python train.py --n_layer=12 --d_model=192 --n_head=6 --n_kv_head=6 --head_dim=32 --d_mlp=256 --vocab_size=8192 --activation="swiglu" --norm="rmsnorm" --norm_place="pre" --norm_eps=1e-06 --positions="learned" --qk_norm=false --attn_scale=0.177 --bias="none" --tie_embeddings=false --parallel_block=false --init="uniform" --init_std_qkv=0.0637 --init_std_o=0.0 --init_std_up=0.0637 --init_std_down=0.0 --optimizer="muon_variant" --lr=0.0113 --lr_mult_down=0.7 --beta1=0.95 --lr_head=0.00779 --grad_clip=1.0 --warmup_steps=200 --schedule="cos" --final_lr_fraction=0.1 --batch_tokens=32768 --seq_len=1024 --doc_mask=false --z_loss=1e-05 --train_tokens=239800000 --steps=7319 --dataset="wikipedia_en"
MLP neurons of a small language model. Each row is named by its layer, matrix (gate and up: input weights) and neuron, and shows model dimensions 16-143. Each number is 128 + 24 x the weight over its row's rms, rounded and kept within 0 to 255. Numbers have three digits each. A neuron's up and down rows have the sign that makes its largest values positive.
After each neuron's rows, "fires after" lists the tokens most often just before its 100 highest values on Wikipedia text that the model never trained on.

L9.gate212:116114139096128107105163111122133131144140178094092149123092159111168122144145152135130149130084113127116155103111104143144117133131166157123106156123116124152133116151168133100142185134153141099120085128117139123167155128150112152128137154105098099140128107147125146146147162088104159097066084106143131075133162152146113148124153130104139116127079141085113128155122107155160119092106
L9.up212:137094151142139109091129167109102139122160118123119120156147128137098109123119119195097143126141128114101139188107115105123130098124134108082177140145118117167092120143112103140114119104142079145123097099168099156113131143117127100110154118098103166094086109172177109106124125159193059109118125130090110161145065123153125119122109151129094123128130130148151127117116135144116126104129
fires after: ":", "°", "–", "mp"

L6.gate124:111085103110111180121134128108122130122096125140120105143146115164117137161113108116132163136105146121068117115102109089134088124122127157117121128134059137172151118145105109165112112117154120167117103111122088130105119112123131086145113121168105136122114134126129124174129129090100143135134098108127157139165177122081129096116089099142159125102103138114130120154113114113112152097141
L6.up124:185094093124102143140082145111105101143090114107128143121132106173138132142114139128120107110101112103109081129168131181121134112114138165112125152127125101164169143203167137166136146091158117144141108105156109127140156119100117158118158115134152132111098115141098152107130141144131165159133134126136107136112144105117136165131097155119109133102166128157138117136163112166143103165158
fires after: "-", "\n\n", " Time"

L4.gate39:136136184140104116127110163134109124140138130098125115140092114106084139082125110093158135173130109141096097168102096173097115111113179185146102126144134118159165120130143157148142166128143135088143106140092129132119131126143165111099136101129136141165182083147129104125123154128132130093096170106108118074133119129119133137147160117092106119126151162125096095145140145123108152078157
L4.up39:147096131090155172139156129074106126156149160141131144130172109170146122164138133118155083129094113144115131093131127124112125131115157166111133139092171100143121126116100120139171144132168155152136116097130105153111150130078111115083123149203116112185090151128170134146137126127130155143129158137161108125081145120194163124144107152139157135159118116176132147149107103108148070164107
fires after: "=", "\n\n"

L8.gate17:164124144104128092089101136133110143115142143093120127127125136130145138128109117114112125163121128104107118105186143130157134182086083131096118111156105102153085079108115145133120118155143154123175099126162122100177150120132122145146157131113164128066141146118116118127158132122121162114108117149137105096107158142098146143081145122146102128105113092168102106102172118100089098140105
L8.up17:154100126065117106157100120080148125196136093141119125125152132128076124090103131160150119131126165145101134109148140149148121116149115155130097152078151155150141124125141153126087088139173133139131139120125144067154149112152126138133153143129136123106131136125191107150144126146166176164098156108176178126104105126119106140101140097114133083108120126164116075113184137096126142102118
fires after: " |", "|", "-", "s", " No", " ±"

L9.gate242:161131103109140130181131126115104101119127179108166109137075177132117141175080130152128118117125137167122125099126152158147114098157153177129141154127065187167135116134100109156110140140092147092134145163123145133114088155107113138128141151127159142151145116128100139121094148097094153127132129136091107130125147061161154149081146122112185142117127105147137101130135098137134166099107
L9.up242:145128122116133109119108095119087098121166184109144118141099142130154126172106135159180168117098116131141151062127166134175132145159163125142155144127103202125104104151115113147128118145092133115140132153106126142131110102155096142141170168110156145132126108144106138110139143104070115112106135124135133138129130102178132119096144142139152151103077100129129114127137110117139127098107
fires after: "\n\n"

L9.gate245:142104157120153145093120156121136100112120157140120113101146102184128163134126105113112124085095132085114149107132112107111127121102157169122148120156090126114077132139126110140115112170126164105122150127138126126129111103122133070109157096119116131097132140084151126182127131134143118157165086162158130126101143099143134113092157136099101127134135105127143141101123093113128115120169
L9.up245:117144115146151108179125151140103148075124156087147113107101147168120115151114090119168150122110133137156134128131092170142150081116153137097091151094132137101154158089143126121134107132161172164130102111124149127141101099133154173188121077129099140100134111145163153163102081116121126136092106089147108129171118116099100108110143114083153139096105126109179124133127079162103105103124
fires after: "′", ":", " km", " ne", " +"

L9.gate190:129112103063128119144136112098108089111142193108158123142076168088119112154121145125171124125126102152143122112157127158121098120167135127138122132114071176133131105143103129150152118136097147107131095148106146140134089138113108118148152121147159186119123129101087128114108150096143114125103118129109120109107162097148167108103143181082154123092104124114155152109107126125097124106144
L9.up190:130170139091157100137146140147121141098167170100152148139143122109144109148128139154176106107150096155132121088149151138121129123110148111111140145083097166102110090117121105143153123112136115058122127131110135117140081120115126115120153138133102126130136121129085093117079155081128151127147166112111147141137137129133173128095139116119167132117117090100150124139106061104120136086105
fires after: "\n\n"

L9.gate22:150150125091184131150123125150099122107150190090117093161132120115101098133136138150124104109148184150141124092116137134075099135120136092166122142126098135148146108148139068128088123157138103104093111097116117118118132148153076097138108151152163125138165090110114166106139134085111124129154111158113151102109133109147162134140154120123154165144105135125149103122104160121150147152163
L9.up22:159171129126133120102135107124127127107163139113166132193094121124141131153127145153129092142094110205126116122106104116185110136112126146113132120121128140103129125120135134138106130141117107138111168142129130187117125148132086177116149099147128140108135109132174132121134139112141101124125126121137130152079116088089143114103139180101154170109091159120111125109086123042122171103111
fires after: "\n\n", "\n"

L6.gate141:112104113196087135117144145175115157084070105135128156104116107092135117123167146128113133121134146102123076148125176125145137130148115158123143111117155152132138089087116113113149127114191121125120135154156169165130099106135127125109137105131108150080139131146143134139173153179118117108183164128134116158172146114133145099162148145141144142114091142148172115104136102126114127115099
L6.up141:154118057127135145149122127144145102116145124156158125082112115115148156131161082127187088115107165144132109161105131129157167143107148110154133119080149083121135162084128141102118092122139118135109125154136175164156084106121126095135138136166084133150130129141091123128114154147074159137122140111133116159135112111114092135132130143101111107161144125138109122109122048100108101107129
fires after: " a", " M", " b", " g", " an", " p"

L8.gate254:141127154137119162126155146164096119081113144148114131110110149128126156114093150127172155152128112103172094119133158110128140121100104136097117107122114112119121106100104137125094110171113143145140128156127112173172075131124177112138161123100124140145144160113091106145105139157141118098163160117109112159156134113130169165160142155137107131087152133140097116132182093172097124139099
L8.up254:133099090142096108099162081129131119115137134139083120058122142140104106160113126185138124154114120121154100131167086116140177115160091127160140149133135128084124096125113116081136152141102154141168148170154114118099172124120130125125120079122116104111119133117129112119117120131149107166137172130116100103118151146103108167132169118121121144110108097056135112110127128117137145134132
fires after: "°", "N", " where", " 116", ","

L9.gate187:098073120104163132089150176103094140148161113172112135125147124158132082095137160122149169161092143095129140109165099133103094162118180135134123137117165130177114137142118080142117144117117100119160119197131166131173100103123083121112162099102141152128141146120132147137136103114120134091133077153118127139121147115149090131146129150111154131148121156156096156141141151140124139165126
L9.up187:144113109090123151121142144158149153128145101149135102120157147125129150134160119160148140156132109151153136144168127118134163156133150111099131151132142121155090140169089147130096100158103127126139139120164130076137106111113069094127119133128111094122168110181153148136058102149109100119142145104150169156132083115119127159121135136137120133125164149185101120124092158110134105162167
fires after: ":", " to", "-", " ("

L9.gate106:107163118124097105133165106140091114134117159129111137108132177125139101103096148123142140140138138177121108111137123130150131109129141156143112108159057179138118098119117125128085122131145154080136167141095144126146148142100114142136136141131140125117140073122087139147106147104093155112128112119180087121108162104159144087066127092081113175114114131189155118124142144129140096084110
L9.up106:123141103123136127111151135104129146103132158106138098104098167124127142135115148102181147129159108129139123085136144171134078142136175175114136095098112178139110106124095111153132169138107149114148133129126152160152101138121101165133144174141156126128142120111129142118104180109089086114107145144130136142145136079160163134093146134102159143122121122136169115113112160137147119097116
fires after: "\n\n"

L9.gate76:133116167132161137150112144128075077141121168120135142136103120125168144130124132160124126136121128157108134123133145109134167132130148135150134117167113146120121088136119148151123177136139169090090122154107116082133091107124096116101127086154147197167132084123071110104141140125090121121134105126128131105149159138148162173097166127083135137110125127159144132152170116121135171124125
L9.up76:104130124104145111149125116130122085120111175116109114142120170171115141159107138155120140141153142139130127114115117164144162133108105099157183095114108192155127097127097132140114137129109132059127148131125142118123112123119098140148137129123114149133164112138111107085102141075127139144165120125126131101129137132149152148118098120145171150098072138143147082123164103170143185123136
fires after: "\n\n", " from", "From"

L6.gate104:108114147176117106132116134088128121137126136146085142200091111138153117152111172100102089131150141100165094142145133114156091116146150137142154140128154142132178128116121091139167126158141128141126143126121106128140185107138095105153166145136124148145128099128103125146150113149152131123120107147147107123135140071117109137114127111096149147166129148114113114097142117130151122118120
L6.up104:137121127164095139119123176095129151149123124118088142155085119174151122140120153151160148111170120077168138127148102113132133115102108084153106156117155127165143122155136123123075152148124178159166127135106105170170156111110141092146148138123111154113083109158183099125114119186108115115131119139151147118152088089117128154113131134160104150141096124127169141173139137108107114143145
fires after: ".", " |", "\""

L9.gate49:108105153159118123096130160121088101137128141132103120131142125118102091134131168108118109145088139100123136155157100162129105091155098151110123139155160151100102142164124115139119125131124109120152122097147120143132152101134113067155127170160116105161162108081148099158143080134128178150125155174111137132135158073115141148136115085126117116130086174115111120113079109112135156109093
L9.up49:206111156135191135131118127139125117135143114106129153098108108113165145103170111133164124156105159151135110107151173096190106157084126104141109144144149114120124135144107124159120072139154158133120161098115141123116155192180145160103093112131101108143098168120130103139107148126144094123143120125179106149160071157105136118118107129139121159106122099087140171122160104146176139145139
fires after: "=", " ="

L3.gate224:140149096153136133104087097105125114133141136159149125135178129136143143123101148104117154163121131103128128130153107155132129116152138128128119167140139118182150146194106113163119131110101124104169114115148082128129144111123076154155094167103162161128196118132139127172149122155138135138149155115113155142155146144105156150110087114162147131133168128085125111167135126155101105108119
L3.up224:126150130073113136128124116153122137126130096152101136139093140113097182077144159143123098150140145116106157141145143123114115070104165132093150145148128119146115105111151141153098133104107134180118115143153131121054094145096152128122139119139142130121142172114103079124126134146116095154132070076111128120142119155155117138109094101116155127126120126114092115116123129087148129143153
fires after: "-", " Time", " •", "al"

L9.gate48:125164084133133140131140140140139107117132170150136160134159133098128101171087116106150120156113131147080120077132167099155127136134168143141112113122141123100113161143107144105114101127119127116158068118146121128182133124126100112116177134124091143139100166133130093171103147096134169148126157135129150128161155098154144119095135119117130120137139122107139162153121118175120121109148
L9.up48:125122124138172132080158109179144119126149170165114132070155134131117140164085116121117125188124107112110179125140131106157134080110112181089105108148122162128088161125125161168135148120093150106159136089118100089074147120131141145135102149084149112141093127147139136117136161142113098113090114120126090112120126118188097127088117127102141146143119157143118123127105106092155121135127
fires after: ",", " |"

L3.gate54:153118098140152105146127143135102141132121116140114131075103086098110090094181152121105098137083109111135134137135162134129153159099112155066139146138114162161099149132162123135118143120127154114157131136159133118164173117123142124143142098150138101181139108174130110124139116148081158097097135145100134136145127171110141109138170127117142109122150163129151150129127102084073193111162
L3.up54:124139100125140147103112136128153108138114121138149140087120084097146097133162152109152101143122111120148151117145139121153158151099149106096173127141101107142138180123148136123130178073147129106125078137147146148140142104136146125089146112127110128175137118145148063130138124143114129064140123150109154144136133177099125121146134081175118138079164194120102159125124105089134168099149
fires after: " (", "–", "=", "\n", "\n\n", "-"

L9.gate128:176119095088143127127127151092121125185156122114173079114129119162109106165165089123112116137120142148135143141114119040134090129090122113188124095160121164169139132141114127099138127119139065144129166136122142109154164146103129154157127114128167163115134158126125121154152117105114142126103131126085110108124129128121153120154153131105103170132148138113124174141134120147176133092088
L9.up128:154152145074149129079129115118128127133134136117110148093135140130106138109136097102141118143156146145095157129132143107139082089133108130149102129129131146099086091133128100092149151141140094126112116106118148116130158151090120112137158162104146133105137139120058175141147103140112110077141171109146153086155143138096109140145111117113094138120167143142131111129104077125124132145140
fires after: "-", " |", " (", "|", " \"", " "

L9.gate125:126096113168148142150116106126123103118115152137126143174112156106149102119130143134125101152137124129136125113133148117139159154167129143137126106081110180132106139139155130107114117178093137096152154162128182132127108100113132146113128129122116107134161114140144127092111133134120110067117115155102096104106122054166167129141166151137111125142123099170134141155142098086165157077107
L9.up125:122152127109158144147151146102118091088117190082170151139114155122077079182115138165123129127113128132146169123113141180116114136115153105102128115154107156124124137146136143151120145146130120122161118094128073153117115152103103128162127119120149151138090136113162151130146166101108092098100151167135155151131137102150174124117131126167131120141117155074145085083087141129143164137119
fires after: "\n\n"

L9.gate82:116152101107129096171149168125115104127158147134109117157106135108130123081141144124151160167101147132125130128130139162129173116140116155148143093113081118080085124102081147142140131131095126096124152131107155133135098140112150132123114107120142125117162138077098139130124118149133153144109099131109173130140116126112124145095126125119146093106092157091162157103092097113109103118093
L9.up82:133145120114066158105155119120113123122153125107129138147148119118085148071132110106097133140132134086093168198076130119093119121132113159202089082118156095051151159080105152137157117136149125154114130111144122142135100156149129114076132117116087085128127140123144177117123118174131132144116143114145112133128142131123103156124105119112135103133111156119129111077129103146129102137109
fires after: "."

L6.gate137:161163093120099082135133202169134120112112158128144125119126134163158173093140135081107151154124154142119123124158126154128152147167106087155106112113154130136080137137138127126174126092146139100100157125162120154157150141130125102138139158127141127129106100121141070101135140158129164190152104148120095134133142129141148125104090132127152084155120129135111146168153119133089140103111
L6.up137:167146124099120121156125165133113100119109160148146122150104154110133132147147097136109153182070110147076132145112118130145128141177136108120112119098115093106109138127086111106155095136168135131124140093126138151164113123118138105120128150111122121136131130151150122072130119117168094138158052128084108129153123115140111090126147132128121107126137134128159177128209188083137175095182
fires after: "%", ".", "0", "4", "2"

L9.gate113:176109120164120126149140113124130141137090146128113089159110113157129056129134134130140128120140127117147143121140163131161111113107119095099134101140145137112070102115135120124140088159129124152104189147129148132087090127175159148082114114115133107150158125111079101149115133105133151145175161143102091113172124118112148115131139140136078114098135100123137143113104113171108175136114
L9.up113:122121149109112086144124175123129137123182122116141092107111131165132113096091132094112131137115104127144118091147120126132138168122097124167146165121199105115160148156158121162157188114116126114123166093145144099157121114119120118122132137139107123126157135130168130110149147143143137134137168103092090128131110114157159129148177139130093122116148122144123158111134101133099119134128
fires after: "N", "za", "2", "=", ")"

L9.gate34:116113110107151116119107086096089088121150160125132133124116149123145141172135164150155116135121118146124144082102165107102089111126172117120147139121091152154109091144126088119120141151110116074094131154142114136096120117106092188114162169091168141133130148143093170150112176095075126107120124161130110116110161127168161113126129143125174118076099122110112138125136113113131122111103
L9.up34:154115072110140104189095074105109128147158177124128141142089152075160143153105135154137153110109143162129142083141142140138100132126123155155153124137125161109119087119120087152146138168090128076122154145118163115099082124124128141121127140125128127101150111138132128111079156100123158112129090155119145130102176102162172129120129109127182147089098129099150111107135130142115126108081
fires after: "\n\n"

L9.gate47:136168136131134161163122128192122094124120105106163163161074155085115133112145105123146115142149143075094168160132102165131128139135121150164137140074126112112151136152116116080121144134113151175143152130101114108117136121150135154125146114177117128115112116116156179088144087133153130119110106141104147089121104138184160125123095138100132115116090128155123105193126097112163176153137
L9.up47:119124114120146113136094132135125113113091114185135110127095130129171139134106110123141067124117183131160103135144082124131097175093101144156122137130152098101129142122139115089138108158085107084151123122142120114164165156134135123169135115091120134115124146140122115102147108134174135105135106153121106156088098105139139110133146117089153121129108118061127108151174134140157094170117
fires after: "\n\n", "\n", "  "

L9.gate91:133180092103137140121126115127120123124137097142118108140129122138151147148176168125113117132156153077123093143134146142161115122133100118145144125125175109140104097082152107134094096104139084075128095124111158092137147122121130095097153160176097149174161105148140086150127124166094175149125124135132151182105083118126140091088160129130159158096085126158113175129134159129096141145130
L9.up91:145138133153134162101174116137106095196119115142136151144104137110158111198149144094114149150113058129102117126120164087114126128135116116169113166126159115127106122119150127176149119127146096136170113147073140112146132131130113113146145113110137146134126149092151130138126170156109160157129143114165122121157127131142130127148106135114143088139121109138162145101085115154132124089136
fires after: " V", "M", " O", " M", " $", " R"

L6.gate63:130122151121124137154175131124125127144118142175136155112130148167146109128146127165135141155090127132150116145111110124134101120144152172120135131128135129125118182167075155175122148145099169160134103107110119095170109112139125116123095125150128100130068132127129101115118149131119142124139121105124129145106159125138153155130078153106090100112094128099150121153131162157138118120183
L6.up63:116115158148124166124128113158136146123106141125102144160119127205150111131153110107187137136134165133127130106112116108125126153169104111107128150132124128161135089120170125135062139177140156176134128106119177100116158119124162093103105128110146116099086148085122118086116154103149105153118113074129129139116135152097127076132128099155137150089123113130121098136143179118164124165158
fires after: "=", " and", " Career", " History"

L9.gate182:063124142102148104145112112105126155115170141132147131131102159106132131110198146142113129131128133101090139146157111106158135111115144143101151076094136155144117163133176113108154107133130141145132141168134122126158102167134157085115170150082126194110155150126147118145103123112128118150100162157139161127127154153151180115124109136111108141161107127103043144115118149099104126087134
L9.up182:079098151117133182119144119128172133117146082170103125156139122151137152151114088174085119136122140116147123125122102097119160128118162114171162154126105148123130121116131181162103139132157118121145108128121132094110152123092156107096125109097109105167138109167139186081155080131123153112141106135108128106106163099109130130132135147163078149110151116143129123136129177104120087118127
fires after: "|", " |", " No", "Se", " Team"

L9.gate9:109142164090129126111120131122112137130099125132148125155095134137133113185119136127163126114130109130102144122123158121139105119130147103107157175114135155148159093184112136186159138159105123108097131116150131135157125138118105158072118118163117161131130100083122177144123164112109116149096113133149126121123101089119158105119093140143165165130141105157132155100111089094122149117090
L9.up9:134145108131129118145122103128135095130128156128159159159157124124128113182081109135149122139090151157124151123130126103127148151140156110145146148097071175106127147132157092137085091149102127111138120155125103138143113110160106092110135161090090144108173148124106173123088177135130112160123118098107115117114161082110186106114153115098139177123117125098132149109166159090142109092109
fires after: "\n\n"

L6.gate145:144182168137138112154127164140153118135178141126131129153151113129094119076109103175098160115168096137120126139108168146138114099122129125155156137158118147171122187134114133152104126108150141116167174112094114131150107182083164118093136107125117137133165118151106120137133146146132140136155124146177098166134119118139160126114107089132123152092103125112129136094138131139153151135097
L6.up145:136163092123086151099147129119126082130179117103162125144082112114134123143123108152104093100118131139154135135174119129184113138138117132123137115143106167128108130084112131150151132124117079138156114116106134060141075150107137154104151116139096164117144146122111152120127112115132114152162178139128171127125110138107127151126108122139141177159140110121083133103121141121121153143119
fires after: " was", ".", " been", " to"

L6.gate168:132154103147149121088057085141135121106116097119131108153152106114169136152150098132139173143122165123149152165143128155097134140178139125113105112127084147163114109166132078179113124143134113124157123136114138139144123084135084092087130148147127137175177135162127135144116129126143099159162132110145129170131155120121150102166063114159112157142152128139139104133148161115149108142115
L6.up168:142139139109098147173112135117151102090113150117131136117090131111073151170110144138144123095128102110129105125135085116131165119117120129112156142110137125119170122125115072103107117089173130119142126117133122156147126085082122121146152163122130152137091135059145137100154154136105100143199126118132132138161112100119087126093140155181127108109169122126109108131128154118092169120178
fires after: "-"

L9.gate183:180129073108133135128092111104120147126188103136114121114095123148138108142127149139104129121084114113174108146135127133135144143109164138077107124146148106103105088134135102145098147106189137120111107146153064166154121142172144103131109133143164114100170151165116133136135145134169124145144101122107124130143134107082139144095144134138123137105163141113164118067116087101107107123132
L9.up183:112093133090143137091161127113116166122141081110128139130153161100119132115119118136123186101132104121144124154126132142102142102149123080132185091145131174140100125146143184152169162118163140136157103141185134126124152111103181142139099102104137132148155120136122117122112135111109120163188135114101142138136139124132188168113122098123119140128133123113091142129138137178110136157127
fires after: "\n", " (", ":", " sq", "aged", "sq"

L3.gate2:151081136117090149122146146160122157061137170115137144151148133146120109131145122122160140113098176114123120149073150122099122160136160099136088125134151089136151129157145164105126109150127143109139160108124155187093119085096074128142135104118083142140093131126112142150099165143117172111125114093120135133148116127162157124121108135134143131185098102127126162157113120134095165135153
L3.up2:118169118091176135158120145163091153139117105156158146094122110111133094142173123146102166136132099164099098173121129151134102136125133157146116095120157112139124134130119121137124152103138098168137145103132188087115102134152147115088131169124136093117114159146121080126141084123104158134146095088156154123128132103138127117187128106121102117101125122156095115118090097164136117174170
fires after: "="

L9.gate213:144175156128131146167126110138147103153146119127143131128128079122121125129103161148153124095093124124169118152106129121116159113167148137095063113152098144131099128144113086147104132150115147089093141114142126114132145092101123116110146176150142125147126135187108101118118129140129122087113177129123089111129139166166139103126150177091127153123162086148081117126128116147169126150126
L9.up213:112135102172130127113140179116166117110123135133114146128152151083116124155105130089119139127115138124151127160098149099113100177149150100098164147108098124159163114092149096191143185116109137101130097125101147101126136091135136196127150108115094123122113105146107183111142122118083137111113110138115175123163134104163089129113146146122122086159147142158115108152095107151120145136139
fires after: "–", "19", "-", "18"

L6.gate150:133165085143138186143126139071119125115149115122152114094150107125129139138112152112130138118133136093126136162112124109107108106104138110168137113142095119132114117122090153117143138125116120119177080115131086116136090152122122129107153169098161112144147156109157150189166139118145161131130151122103109154133118144088126092096122130157142137127182134089130087140093128171089082136107
L6.up150:140191135102125106138100099093088130156137154138173173094085131161147127212122113143132122145139166163115142111168134104117100128168166100096158130137107094146174183116080149124115097104132137121124087119120164131150125117121117123097167149114121190104082149087160114176148121136133129106185127151130143140150137137121160104083120146134104163125146131096122121142143130137144119128123
fires after: "-", ":", "al"

L6.gate31:147193102113128157089166112118155144137125153115115155087095103131110161182102143089133124146114148114141142161096140133126114146125142148123132137102129116110101168122113122151112166114130112113128134127104160128140125162138104105110124157085167166107142126108121151115172114092080092081140108090109163148138153181133143145119132115134131103112136126126143141097114123131132145125150
L6.up31:119130101130166094081171106111145148069105097120127089094120118124129155099138083102138122111118084131197128162133106108104139168142125093146190140121106138145149085113133124125101136124187104153102155161139142133104098129153115117104126135161120160103118121134145116092174129111130135095150110121130133115142113149151118141130117130137122096127114156165152150118142153150143166125120
fires after: "°", ",", ":", "″"